Weights of a small transformer language model.
Size: 9 layers, MLP 384 SwiGLU, 4.89M parameters.
Architecture: rotary positions, untied embeddings.
MLP neurons of a small language model. Each row is named by its layer, matrix (gate and up: input weights) and neuron, and shows model dimensions 0-191. Each number is 128 + 32 x the weight over its row's rms, rounded and kept within 0 to 255. Numbers have three digits each. A neuron's up and down rows have the sign that makes its largest values positive.
After each neuron's rows, "fires on" lists the tokens most often at its 100 highest values on Wikipedia text that the model never trained on.

L3.gate27:128156138142129115129146112135119157102102131138153154128103177178167115106153098111134103138110183070224084104104120125106090143127119184167189162095082160167075119131132098108144146099190093138160089146142154116094170133190144067147136202132097201160142144104083071121116069115143156090137091137100163125121160117092112089131089155125109132241109170091101074176151125130165132151206134096159125157173169125172141109101183086117130126144118120109187093148165100141122167125116136099127120152118156102160122157132128114162107194084141087089136151164086118111132124124128116206
L3.up27:103103097144159170139113157172079151136066163062125104127159138174150097063142121134129112158135173107152169146150122147169112094111160118158156136125124096132067098164178094143149152122140136136187086133117142136163165109177120094121159108174084147132091137077136111128142102160113138072116169149118122088148188130194158070105068148106113123173129213138112122159102119120135166146189169089185056087125125100137093097139169055090154074106101096108153113165086091128161104098129161093139076161126151184113177132143181116133135107115177094063116114124119199115113143125167140183
fires on: "the", "le", "km", "/", "sci"

L3.gate129:151084110119138111147073058140169106103102125152123135114165128157134120123135140082141100137188179123115138100150056153157139196144070103158150085087118195147099103124174079131141159127102112164165090128127082157166158144161155165138109077110155162116180094116136117166121131072133087114122063103153107161086114114066146017080132100132139139137115121175127110083111177111104135177193131154165118106135170127107089083111140159120135106177080124119089154089098164144198130138028127160079090139125155113184092183122110091121157119131151129160109121147129100117106114113170095159
L3.up129:079189121133167129121099186077073131068088112107140157105133134084167132135130142135092082125121125083141156101165142151125120078188105089102100124125100147194081066127128117104138145093138118112057119078047119154096112138155135134138152158167104158117127118118108172123128113140103112052134132146133130114136105087141158111162084096173112140132141129119169137177099179174089144133125125139061040195092191113060119176054161117129141137078088157095088162127147161125144111160060104157108103173061148120140093123135106159168148157165133134136152142098116116162129157056159126166
fires on: "are", "ade", "ale", "ine", "ere", "thern "

L5.gate348:116115085118093136231139106130125114144127032149166081154157144172109132168173157106180120107155168089109108109171126137127151139149075121170055131103096127148139106077116100140150133102171109147144090126142135129081154175174058175165143136111132132137122136169170156131149154087079139083148136144175117204112153133105163115115100174068087101143110161164122104164162144129138094080133139204160115143114122129110091159150155151124153091134158110158114079154185133062102132109127075164160062125052116144156146132123145186135073150106133178176108079145108135145125062167137144127
L5.up348:150087140173096158071132082121099100108108064069114156118123163123099107065135065120132114177144104073079083185145109133176075093087142120147182095161136105205124108106169114150079092177135144143142138112151085146159103149078108097091144095149100148178147129095124116131161119185095109178205111153156138139156108105139169113170172137116148126126144079168152180145067105134128175176163150135134132144035130170152158096134089154143133076120190146123088113098100119097077063100118159108122099207128136131147143134154166110116090139148118168112150123081153147150157109133141084135
fires on: "air", "il", "em", "anc", "all"

L3.gate298:064155140122094175123108173178157126117161147155161097152124179131091104158140135148111195125130078156120192068149118130158153153134125208089167130127171088095064101128130146125158150127135148189109125166078158139153082060140151088146131151149156161151103065154123161114118100124117110097098124158161136108145151092071148086210102101104126152130114168108124196207060116065125134114153154083146147087109152133171117128140170129147126110128077148073165133130131186084102135127139171075152142110146078126110108130112117113141137185175127130101143177132130131172110158130045063149
L3.up298:145143156105077143130180112146182111058204103149172102167151105100111047221145142156081092117115122147187106132134120146156148142125099105168136133167122078149136096157156089143129151131177150185109153147161150179095129140138128174199114124125142129146104073102187105158190176146113105089101092174078141114151139196104173119178114168167160115116113127080144139167156132147092110059114133120148196154088174111116109185109112082107159138099149129170123104117088091121121193175127166107126159113130155132124101121144158087109150148122151128117117136132146074123198139112102073079
fires on: ",", "to ", "long ", "part ", "million ", "% "

L3.gate89:127085078141162126150147136107153099060099182154119091110148138149147191139149138157147136153197140135190099071123081142073173135182150139095137069172104096140167104119147098110151140093080156190098091047105119130087116132138104106093165137109180116141136099087119136093160152154164148131121127128136187140132165148073118151086114143072107137193116109151138156102131125107142135177206136124168128085122148133113149133159149126172111148112078154173161090100131089195048103116127098103116154137067130131120119129068097097103124110193109130052137093113059141149137070089132137161
L3.up89:124138151142101093149090167118169128139142123149131152140080148156091132092116134151159135114087097100136114118109067146121160167173182110131128118150137167069122098169140145114106117067154138149111120077127090113116125079138182116176113136120017168220132131150078112165097101110103099076106167109072097080090120137143156108126091165179131098129123102100151104132121195157094102185095150134117122132062126113129190125124073140213093155124138134116087124112150072099131130136158206137092188102081137175154121107158117130154095120104143141176103055098109090135101139114172176186
fires on: "Un", "un", "Website", "commun", "Dis"

L3.gate78:085112138109124160169087104144168126128093150098188088157108106129098138135143136136110113134105136188145137123130146111136052148110085114156122114142144197157149120130078099151147163146165168139168107154114094121157166147129133194131095184117094121077136184172145113141215107104033132134181140111175110076179087109150096098125132102179161131147092151081132050158174115156144148138123106112178166088107127130107115094140124142128114124137096067098140123140183109138162141129117143140132146133134148000133117110071110145153113143159103122164119159135185096151158118071126095067
L3.up78:102178209111135138109167156148169113145210102146056173158138116110078143109119142080129131136108142083103125098146156160093118150129169124154096140129122163098139134083148074118103068117127120050102139129097131131137106139171159086098194089096158056125157143154132141135158163175107126146152153103144135074142130169136128174105130140128108100143164139156130083069143159150169088209101106171130117170100126203128081098139119128072127103136172103128164100130083141127093126147134141150161166077083212163137110123165130128110095164105136085093150107139121138080097167179212188106
fires on: "enti", "on", "ick", "progr", "ustr", "ti"

L3.gate58:137085165136139142123100178090136129143173160136147103099171077212129126161157115101080123110143094114117103096088113132104079114118156114133172120134140153153132159131161092095143159130168138195183119119128119122202124125095139129166146152112162187136176137183116113121159102093145080155096075090164152144191127133073089114131083119157104116165141110132119100075157133126163093113164090180110086147107171117075112107109170150118143167110154037159142090074237137146136082095111139202145109144106115090147072103089165173109150148077110162173081154151134152127169085114099146102
L3.up58:182198152145112115122107126149076094133130154146154059150178128179165102112142151156168169148147139118152137076113129101152109148107104141111153161117148164115126136118073139096171134110140147184130115110119070117185096119140127124164168137130131091110102176140105101098130096181202102106106077070126140060124177148150152150130198092142079149185125083154183131112128086132190112137165133097085066154117160079046163131139165100120101154134159114119153074102130145187124143118135070137140169104047136150119116094109101124120152144124039161129133152146102193155121090167155099081
fires on: "ans", "h", "al", "Par", "Al"

L3.gate161:085145086154111158127129087110153136079098143124131096163148120181102057181154104156151088098133101082185140073138095167085145109188133096100129117128181106147110144130091126014121166094188164156107085117142112129092122103137149084124119228149126107103166090164072128100140174094095140089137129137147122078166097091071081139147131151112171047124092153137114159174121112102153092155149093109145152118111172195149113107130174162146141081136069131096098143157145129170161107119089169129065122103120095122124105109097151082152135122137159136119133114145086123163077134072108152173
L3.up161:092158100160158082114133146161117070090044121089156173159126112099117084155139153116150146138137145116142093083148102182100141093154080123128103116105169177092098092097095178122119137199149125182174066193111058091078124115066105111142137115154174156104095044122142124117142159132091073148073174094156085155148099151111086159137104116156090154134131153077154129133157170125111116105148074135180176105136147126132139148153117108206154102109092136072147145147130164099117093176095133085084161145101113176156143125086104166139099127211121121135183163144098151131120161158104145140
fires on: "I ", "e ", "ve ", "It ", "You "

L3.gate236:159081116165113129159191114096182154120130074075129135096153180155146137109171084119099098123143150101175102129107164126097141148144155220121127090130040121116076164116163104132136191139163106099177061133075150126142095148111135123119132191061068095155113128111195156142115120112161157090143135109147151092123169136148074108145187142120147108188120139140133141117128102107131087080122145135123130117086099133136155146135134185165116091122128153171128173075106092095111130157133114116090121182118137152176141136134163163200184196148154115078083134105103163161191084072135118185
L3.up236:165096164108151161145150158126132103159106142124121202127193186094150102131135077156135082114102091116194098148119155113136105065147116072145155122131123098125137146097107105070136154209119121160173146127101134137128076115069132155067110126128126113117108095147119120172180151164183128115164169121166129107172105095120086095152116131138080116134157117118156122080136145076044107064130106136107159114126131100115129110089179074151164104192068168170138170096138088142076171170159144120180154132176138088145168102170139181128185145103137129146111164135150194204160123121085104166
fires on: "He", "sub", "he", "Sub", "{", "addi"

L3.gate263:093137109095112093154146137115135102098059079085158104139177114175100190105149099146093145114125188082165153165183175154106156131141115133105048178142142082083105122136123219079155117146171126154116091154075167099134122203112096146134123128161129159163138131066155182118138085145118130099060111140113045087114079179116130094158104152098167111146101127083111140082093160149209136175151131139170114116129170147112128183185146118104113107107126136130098123107105163111132120119052159108106129132090127141164060129134126116167149143156108124116137145127120168130111106150216124172
L3.up263:163136128088127076108152075127089140128132137086186153119137087122129098159111084136163122121094143183124129165061110123121154142144224095102132118126123133107098108146136123167124140161100186120136124104143094137152132197150152100177196130138171214117145117158119119165104130079096106163183095121110201083131121146090137175133120128102110057086131113143089213153081124082140121128124149142131191140097081183175115126161102076118155091106126109166112141070146128126129101116157114158192109070174150082164171146112132201077133161141156101109139111082130107175155092140099137076
fires on: " ", "| ", ": ", "W "

L3.gate59:223141103115108122120144120066102138120089147166150136126153132148116151139155128127109131133129165166119129118145047137052170136153138130094150101108116120173049185060120153106118178164110167182127125118180180146063096146091119120108093128157121115144099110089132053113089165115169130136157075127091127148107085101080147132160128160135120165144098111069121170116167089119159139134187099144138094101137176194060176144120094168086085123145124127127120131066083152149086161139070173118094133145149143080179117103122120142142078199102150138104096147111160117178163072138131109090
L3.up59:183111113136140123092123203084043159125113117106142147069143185150190168099143171070132130143144112108114082118167166111116145181149064185131122120137133186113200149121114108117165119105162083156140145208134100062194120178151148114133173165138154160177109132069092097125101121081085089132111111069143134158122126118167139088110112138111077167145126176162105108153154140121120100111054155093133107104130142137077125101148154205159123163145110081202150140112136126112128171130121137157140111115132157063102099181158134165147158084096185139095098123119136143147130099139090104116
fires on: "Sw", "Sp", "Gu", "April ", "hab", "Un"

L3.gate353:134147073094093087135167144120121118090102089074154110173066066155185113157135119099131131108123200093130190069142153097117131115072120122126110147129138161123174068164083108118105092066134069152079130124076119148157076156107080142142132178142119151127130112098188078148095157110116180053123102176107170115115111163112148174127101126145103096127120116107134142178096094082128140143138192115084111123126103113122083147108156128105153100076119180154148129148095157122096092158107180118096118125075076101079121153153131168121143144102107120166178136081036137122132183139144161203
L3.up353:176070148120090150195126167090087204105154121121109163096098160114110125124165090066153117095136115146154156177113204140110129121123083083114116131172079150119147147131108123094177144191139171117097075114143119105100114113152151157133139103135139108076107102149181141105065132153132119134104165096109118142182158133092124187096087126090101157138116057076129142126151163110153168152126118109128083189107133068160106178134178108055127107100104150115169108113110148078100137145162076128112028143155122075124171103137159194164095160083160138083165125148178110128127183116127098147
fires on: "there ", "en", "There ", "do", "named ", "go"

L3.gate212:106100120175142128174167074116114149103118158115139104093109168215148140155157103105093176115111159103159119121117069089130155126095156167132161072141148110197111155130154121156134146073112112093110065103130170136186095183102187139150141164058176160125131086100117077148157095083098148138167131146160121125108118139076113114092138130133133108154109130129121163182131095114199116131117212141119128130121181185112123157103135161135095121155161045126098084070124204137140086098136161101094093151069096151151095152096112136151161121112070175135098073101095112160163097105092084143
L3.up212:124092086168142138152124111118140128098141177138104120151077102131181133121113127119166141124141136079167154167142132128177168215108129139156118131117130153108119052127101190176104144158124200109105090091081114124143104075143150086090098128093159183136091122111116121123137134213173150157143094130104129116115167164132139133113129143084134117135136151129177172079097083149172064181166116141125145113118130100111107193126121136128105122107126135138081078121078140078208139075141128094140080164117129204112123069148120105154184119101071160084236084102144138109125111117123144210
fires on: "(", "=", "==", "commun"

L3.gate191:110045120132119110105163139075079151141133128135119164138140109224172171184130138164086114105159115088125172108160181132085145164157131154149088192169147142120140152118102173142176149137142104137108122036129138143141134114128148071161117162097135159135093075117156110151148110009099128113166144135150108125208126115098042143110124099098121136127143114113053137114145105143113160114165151138127094134085154210080109109139175160108122108138139138166099108156120112154133114204139076166168071129125086125091112101131099161151144166141147115117126162059115147095096116140112148074
L3.up191:161095143126160137087165146125096123136132168138060113093092088111131151171101171166065173105121126123118211105158117153143113180206119123181158153153145147118050094127128182100137097164121092102040095051142157149156146076153147129075104086111206164113159119092078122110137137127167084117169126146136117180084143113118127136108093146135131161123144200149165123138145172146101106102134165128141079108146151129137105198152159112086132090101077110095141163183090110128069152162159136163134111116145148117154101057137090113147140111123157132088108102059182115120103151146175125136
fires on: "o", "ow", "go", "do", "Go", "Ro"